From a checkpoint of a small transformer trained on Wikipedia: normalized queries and keys.
MLP neurons of a small language model. Each row is named by its layer, matrix (up: input weights) and neuron, and shows model dimensions 0-255. Each number is 128 + 32 x the weight over its row's rms, rounded and kept within 0 to 255. Numbers have three digits each.
After each neuron's rows, "fires in" lists the words (lower case) most often at its 100 highest values on Wikipedia text that the model never trained on. A number after a token or word is its count.

L5.up522:083101074090085091218140089129148067131228155143173161133141140173165123108173104130125133113102141118093133148128158114105116197122131189148127114116087110147105146066126157159153102166141160086128160126117047113098145100143058148087157149131061126090106097157078127126109129201136148186103138135058139139115153166101058118136159100122163139079174112118119195132151162168147139158151103103135103118082109091043175124188122151134147124168108151128104146087156092068133161115103130098121083111138099119129115130101153148102141107153192119131117120182127126133162063110125133174095104048101102100127151147130140134149140112126111148130144119060137153120131155115134154105111144138106153122120091163069085156145090155126087177091182180150107160198148152173170131051129128
fires in: "to" 25, "n" 12, "when" 11, "for" 6, "of" 5, "nitrate" 4

L11.up412:122130102091089079153131125149190088143204114137151167139133094146127159145095239127091106121177127121115119092138079120086131099141046139149084133099111129112125180120185163123109134079108127158089199041123077119092174104101111115107176175110166092050077113144112093129116133108090048112095146134099137066070181123087068163112090139142155125109124123123122095116126140130159175144210115132136103095148100135118155176169170123082104169117062140102137096096149077102146106166152145180092102146161110152080105108103117146093092114115135133096120170129153147150148074105140136090074100132083100132130139153154108088119117170202117126125067084122145153129150140122077157104146165127129202137141136124136124110159114151148075106105163154137131167109130158107106078175153083
fires in: "is" 50, "are" 14, "be" 13, "was" 9, "and" 4

L5.up616:119161145150147121131123145112166167139171161130148127143123125135173126187090104125155132158109094112150184189137147099108125116097137118177124092135136087159190135112120188191150153143174123162087169144155117137117104092118106154117127170131122106143113101066126135170150107074088126153136111114135114061179116082142078115185137156155126177099110151144150125127132135151141181100167084045160089088099125130137086047099127125122115102185110107128078103137121096219094131132152131104121077164167178127156124141175125147174106154124137140123093084117132094126182144127147095136051165080137140130144125049177076196081116102195089099056143107106160087134153135159070156105230156129167115095099139147118120101188102128045132116146170085145151133119154157080151101153113125
fires in: "is" 26, "family" 11, "were" 9, "class" 7, "age" 7

L4.up919:149133100195189108144138121105144211139151078123100134149136161109172103193143172131154114133091099177131106169180153131137165108071099163141124144106156117127130133139194115140186096088143139165113087132128154152176145124112134128117127105153140122137161153187146157186144153097082107197158088102149106165190094110138186108123119132125132094157122136065114091082096155136094152130126090129058100104086091116126166183078129101149157170033161118156090168132060111119078084136125185120131120144126143122112141117127066121172159142124120110094178154142121091194099110076130096114105150152119139110126136166093084159132205119125046166062124116090034074153172145133136136059134132118139098102135093177108109146163106155145122176108152117116135100099192153147115161108098136
fires in: "of" 90, "for" 7

L5.up241:082111130143147107118076138097168123132127124145130081148168090132131085087104092095180108122108187140163153134156125058123158071090115163158134134135160132123152116151064139164145121157128104118082063128152138156141152101091146084110082051155143140111125081105139122132141138124090104114056100115121096109090111103112061127170151167117145122182134135122205149115128074146134117148154158128132151076160102095081126127075173134079132199122123097171105126110093067166154111137084155117095077150137163100120094145162098101108102078075149083156107088113148071136118143133071162137191136190098093101136136170105102203136191123144143174127087161135039171108080114130161111201123125103146142114127129127129130184135158161160045117219137076165113097126138140133103104143100163
fires in: "the" 75, "an" 11, "2" 7

L7.up281:104153112132159126138135092106130089088124061194120078141125121182089118170139099087149079092089073091130135110152106132113123057088121166173065140094112123100107122101114110106175058137151153108152053101101171158160106116111145168137137137127137141123150091128083208156070124176100136112107173110102110166106134214013124134176147094122059109112161132145144156133108121132160145142140123127131126114105137173126175131138162152167074153130126098107095117153113040112167072164110117091092156156130153105115119151123094143122156168090193181115129132135143146149134121075155104151110144119156152084144175118168154188101059166097085089151077175098138113117132151117146110068155160161113125083117102142167113101161140135144142092160182135178118080138112178196115166179130118
fires in: "i" 35, "you" 19, "to" 16, "we" 9

L2.up791:151137125188079070098115104143111097198098109145094145148153134215126107142141157122144146136157113189148120090140117157095140142157130087110155160121138148119060106092133167161081150136139172119138124151139135064131112165161097137132209097136147196113130139108191083145111141152082088106092166032151106133152127191125131107152136178132114101129073121057185153168145055124094120092124127118098179130111141212129135099134124085148166121158112134110055118138158164116116116085094144072127102119137128131163120119153104126141181155178156161188189078122137143134124100127072123118093198143093128144111151107082159094158139148131090123113076113209134128104123096197170140126146108100116134182092126158126157104194101105155076096131146133060205122143141147103137101101119105
fires in: "can" 36, "to" 30, "could" 15, "should" 6, "may" 6

L13.up16:060163140119147192127134107146099139173107161144135138136133097113135126103097097111141141153181142118107190131099080106135117110120113105142137091110128162170151112120150112143110134146131095134150095142172166112090139128125105097143155138154110128101072094118158071170045128073163119055128181122151157117140135190169113126099104069122068064083161137123146105111095137196151105107181169147138149105075125070132171160145145137143116160128203139160130081157228132169108181134137134123152112164150108118116123180101102090149217065151141149123080110133108205097119093118124111122097071145184077089099132116172129043138087131105165138103078161124128165129189114146129123165137128154136110128124084080174150142114159084130114117184122067109120112145074082099162114162157052
fires in: "is" 50, "was" 8, "are" 5, "it" 4, "located" 4

L2.up427:162213155122094139128144141070154114127183031162102171139112115151177151139120148124109091143097145171090092158183183166177165120162121091131185110143108174079083152146126192106151138132079044085134066166108083136120169129153156094171078155151090118131117157169093162083083115103127102113129109145119130124115075166135125154109052131109053124153127119145150179123129105201147112139096140130149100119175095119139130138129072122089143116125133088082085137082102123108162140158206153097095140118084121089133105110101173079141133150104084083135147088122157112115158119147119120130149114188090186074078074081157147089130115133184166138154144153113154116119128113113188075125145176095104127143114142115133155069136103141140088143095170117140173192136110141158095174169153156
fires in: "known" 33, "same" 25, "chosen" 7, "selected" 6, "enough" 6, "required" 5

L2.up458:139116136133103133069102100105147092086088147115119143101206099068148129159073094033126140174114080081134160135171094169134157184099138078141146188138134149122167140155132145121157107154162114118144042134142193124129134089133159168151159147136165098104115152107175083164107160117133113066101174072119063120110097226138129127146165131136077147134141130098177116178127144128116137108172123125156126153155174081152106134074144136177128152173071124057118144163064189143144121150116134079046137170119126076126137164090099083135051107120090140128138112185137101118117157159172141109120108133119132166059091095167142170116148097106175116107089145138142156139111066067082131137151095148096107157105148153137137112155113112089070085152146136081143106161100151157132126112128159
fires in: "to" 39, "league" 19, "division" 9, "premier" 7, "than" 5

L13.up113:130154112071148191103148124091125058137148135109104086129105117109103074138065121086154092145122123192154097155110134102104078057128171169108091119155159146141153133179131179168165168159159138153115095138160163135216118091126110149184095084104117112095117090148111121065155185141114127103110157119135112159176111160165076175170111163143118115126132133119155106106088115161151094116140085197113094141159115122101119132097196168125102186124148173129138162170114064182129121175072104117125077100171140087114059112121111106142182141138150229160171087102141138125165173085125131148110137125123105093137146111045101123115146117105136189177192182081097113147185097105155129123075175131135180138182140125163135153141093116133089153153126100118084134123177159135142168118125130
fires in: "the" 19, "55th" 9, "2nd" 8, "3rd" 5, "front" 5, "2" 4

L7.up316:161143159099163123177146125075095124195162080081116091208084117165155116135107106127061123133089168150158127150081119178117114128096155109033188133136119093155121113159171149073202138139133106139128190135137085118125126086117128078060120127116113110121130104091138171132113133111168054151146160101169136121135115143075159147106144116109083098104089126109109180148131137172173128119108116122139163142167139167152131170137086101172100136121161153122119132157154131089098149151129151075102112152151148065124143217162170163105155116140184060121130152121160110154086161094154162153119110101138123064124112126186150169166176139149086120089112219140165151110097146136176141126139110092138072134161093095109161141153117100166084194123129119143161052151150106112063146092177077
fires in: "of" 67, "under" 4

L4.up589:145141136231165112129147162139091152098106137103140094147097131191092197107116073093127175064162157103118132069192085140130091112196126159069159106167146129120151114103144133071148074169095098112193073141099124083132134092107099137110156087131177151117169122146149098132128135142113135129182123065113171156121081055080109134153056146106101053112100046190125127146105147151181133118137122145117138104108131153101133116177116118112109147162136093172100125105125143104131133114156087078171113146123136050111112097094166142176149162128101138135164146103103165107102200117111161101151138103161114102166135145147051169138144102120108211139181105112133131131094086139131107160117079120134187140107147106174105143118131136145098105158137098215110171137099100183101117165130121
fires in: "his" 49, "her" 15, "from" 5, "of" 4

L9.up449:117105073122171041151128121126164134161166168112114163116104101171116090118077103098174168096191104147146167160113100133096050090094117135097117115131094117149149119072102145187180137135118170139129141113081127143096100149111061118082154126150142129113119120158157049085107084162132159101164132105183112199124108090074162106141135140120144133097110147179111121109092142105160132141071105126168089176082140155051090150104116154154130167143169118135109097093163154112125154132134202107126190106145146073153151147057161119084109083107128130084154135081079113117145139108138150087167106118189053092192120129125076109100144073138105152104155144076100122184155078148152118103089070057125130202110157092136164077075113115112089116123131132095126140131135104124088164121142128
fires in: "as" 57, "his" 20, "her" 7, "was" 4

L2.up112:148100145123130133147111095164164135193181101129141087153100200160161136104118163162080119125129110118163154166143123094106139152138129175083108138091143170152085164070229133133152109118038129120113125087139120142108163104122194077110109149150117107133111186168083200155102175166202105172146151080106153161145154117119180117079089115145099123168139112123114162154116139123143138154130136113071171115088085146151106082126186121152158097112119114140111146116101087138060121093164097094121120097151135086149114085134123166124130105126103083110127168115193151099130078133167074161128161095178149145123090118117091180159106190153095193120131148115110135112148090096126100105119094092147179093157151152127242137095046149169108177092173132129105105112072174119123141118160112
fires in: "of" 86, "at" 14

L13.up926:145090134118080135125123162098164104096152107126144145173189100072100069088104152112070141124134142077049106141171121112101127152091114114120122072141092098160177139141117111129078153098072097091125165115137104129138209115105111096125153175153130167148095087090159137138128125123121108126129130118089146078140140111153134127154116098168097112108095113165129148173096107098150090139133109074104125097076128093118141151195126103113149139127075162159068122148139103096119107154098127182145124187120131118098108148122117135076172055155145188097160057163172203144138104182152102092076053090193158099102133089152110107129121141133156106117098142104159129152149167159101169159189134056255106130108118099169137104134137140106158142157183121126174124158115100047108074127148128
fires in: "is" 41, "located" 14, "are" 5

L10.up857:159127127157093124108090092130160091146119127131079120157160101172124093140075096097169145081075153112123138102152102113173089170120160067154090183128120150073152092077102083137152159102152115088099153105067092149126134111109136163128150192139176164078140140132130094174121110175136168110116149133164124159158121162104140146122135202057089110187153099089138183140104120179129132132123140152157136168089135140075112099089138140090091122161173088156071106078178098118108103146088084078131132150117142074125099169122162105114159101084118070189116113200086142113153157121077103113129176174145145054155160140167056145106155157106168141088150157182156163135127140117082127051110158096100113158028187150093136099166154118117111091135132107086139086112097118121140090131138124
fires in: "from" 49, "to" 17

L5.up76:142160146129115082140148084118059132137192060159185134155148056189117135151126138084083139103077117105105073080137132153093143141062046162088146099125139130140074113139174132135153077110124123133117048080136154152150131133143125169162158108085087144103137096117118097160105157193137132132082129115115092119116177189072103083122098138131144078132087128140132166164135099201147146080131132152145157188124110171107200144132106137168119138146103144160141121162187092061153066129130113060135085150117123138113128115135072126129123152054131152106171126125162155190123092105075087113131091149066056098113110150185128156184144115134108120161109142171160174142142052149159142100140040109135118090134111142120161166144124155122136118116167121159142108121111136133145127068142164
fires in: "to" 90, "of" 6

L2.up1022:160153127083110110156165108133177091153141156130140102137195113173154055102093121125151107097139132152130119150130125142130137174131119130109121149139108161187155177129151137132101196151112150135084157160131069135141102105084107180141111164155121166155128102137127064158130198103149120160109107082080109090098191148145138154109150144132179079166094087127172113081151181158159144146130155074093156108069149095018134102117157091061118110146088134102106156073097114155130175131096179161141157115121070145140105158128111083090123129149137099172070102074157223192084137184080113137089138113127145193168122148173119141160178112116211141139117088100103147142150124152159113126152088140142110093086158097133111122163158156113080152138207123153151128085180137104089125158108141
fires in: "be" 41, "on" 13, "is" 6, "being" 4

L4.up916:124136119148132131118148101152101138154114102077096087145116098169115077101139179141116144120137150152141159151125119136084090121158185123139075191160169093112090109105149096125150091090175176150150098101146141070159146070090124114164095097153203123156141090156177156185096137119129107176142106098128115146133077125145187121148139075115090083126183080154180145146113147064152166185089091084118131134130091102191089092107064111135176166086116147157118111110117184127107147101112168101096112187156143160184154110164143134143113080119138123118161192120143101173164129099121100164096147170184185139114147142138080100145116089177028189148129119081144065094140155150141161059119159111161121157102130141151129116131108130171111145133130146126116125139148170071128048158184057
fires in: "of" 78

L4.up804:113148123155081090145154161147111186168145095138122142097156138116090114129142190115129101144092207108104154121124118087113142136144093164055158099062130100143111167089154144192131096108108139115157137113112089148121139074126082160118135161137104133102147062110107091117139129156139049078122105148130170078110158102114097114148151149135148122152161129165060124108121097122184108118131124082112100179134155106109181115088099124139134140122153123118128118142040002068090094076150129129161098178166057116035091187184112078102135196144131128181134115137205151164139126074092121165144135089154158132050122129136134138135099134141161129068148146105152069092104116093180094167122088142168158122160099127151130127125055136136138154119130112147173113164128125096125113150113095
fires in: "of" 56, "are" 15, "other" 7, "were" 7, "see" 4

L4.up123:157077112099111120170148148104154150180150090110137189145175119141109065140128160118106125123122141124141117135115150102075146152097097118103171058145101116119104208149119161105158132133086154085130108109152154099118117108075139164054105100118108083130125171115163104126136168087203100192146188066100096084138109110129162070117114128128125138094149059135126109145129148134129209157207090108099135133155130165097123118095124109179178201152135136109133151138151104092052091132105128099078105101185057092178146165092149115153094186134152091155093138080116141122158116059089117162101152145055135096070112113124066098117130149180128127088115163135111109069117093146159141082126156143185148127153137149112107127067101162159128115112204119158194117122123107130077166135139126
fires in: "of" 100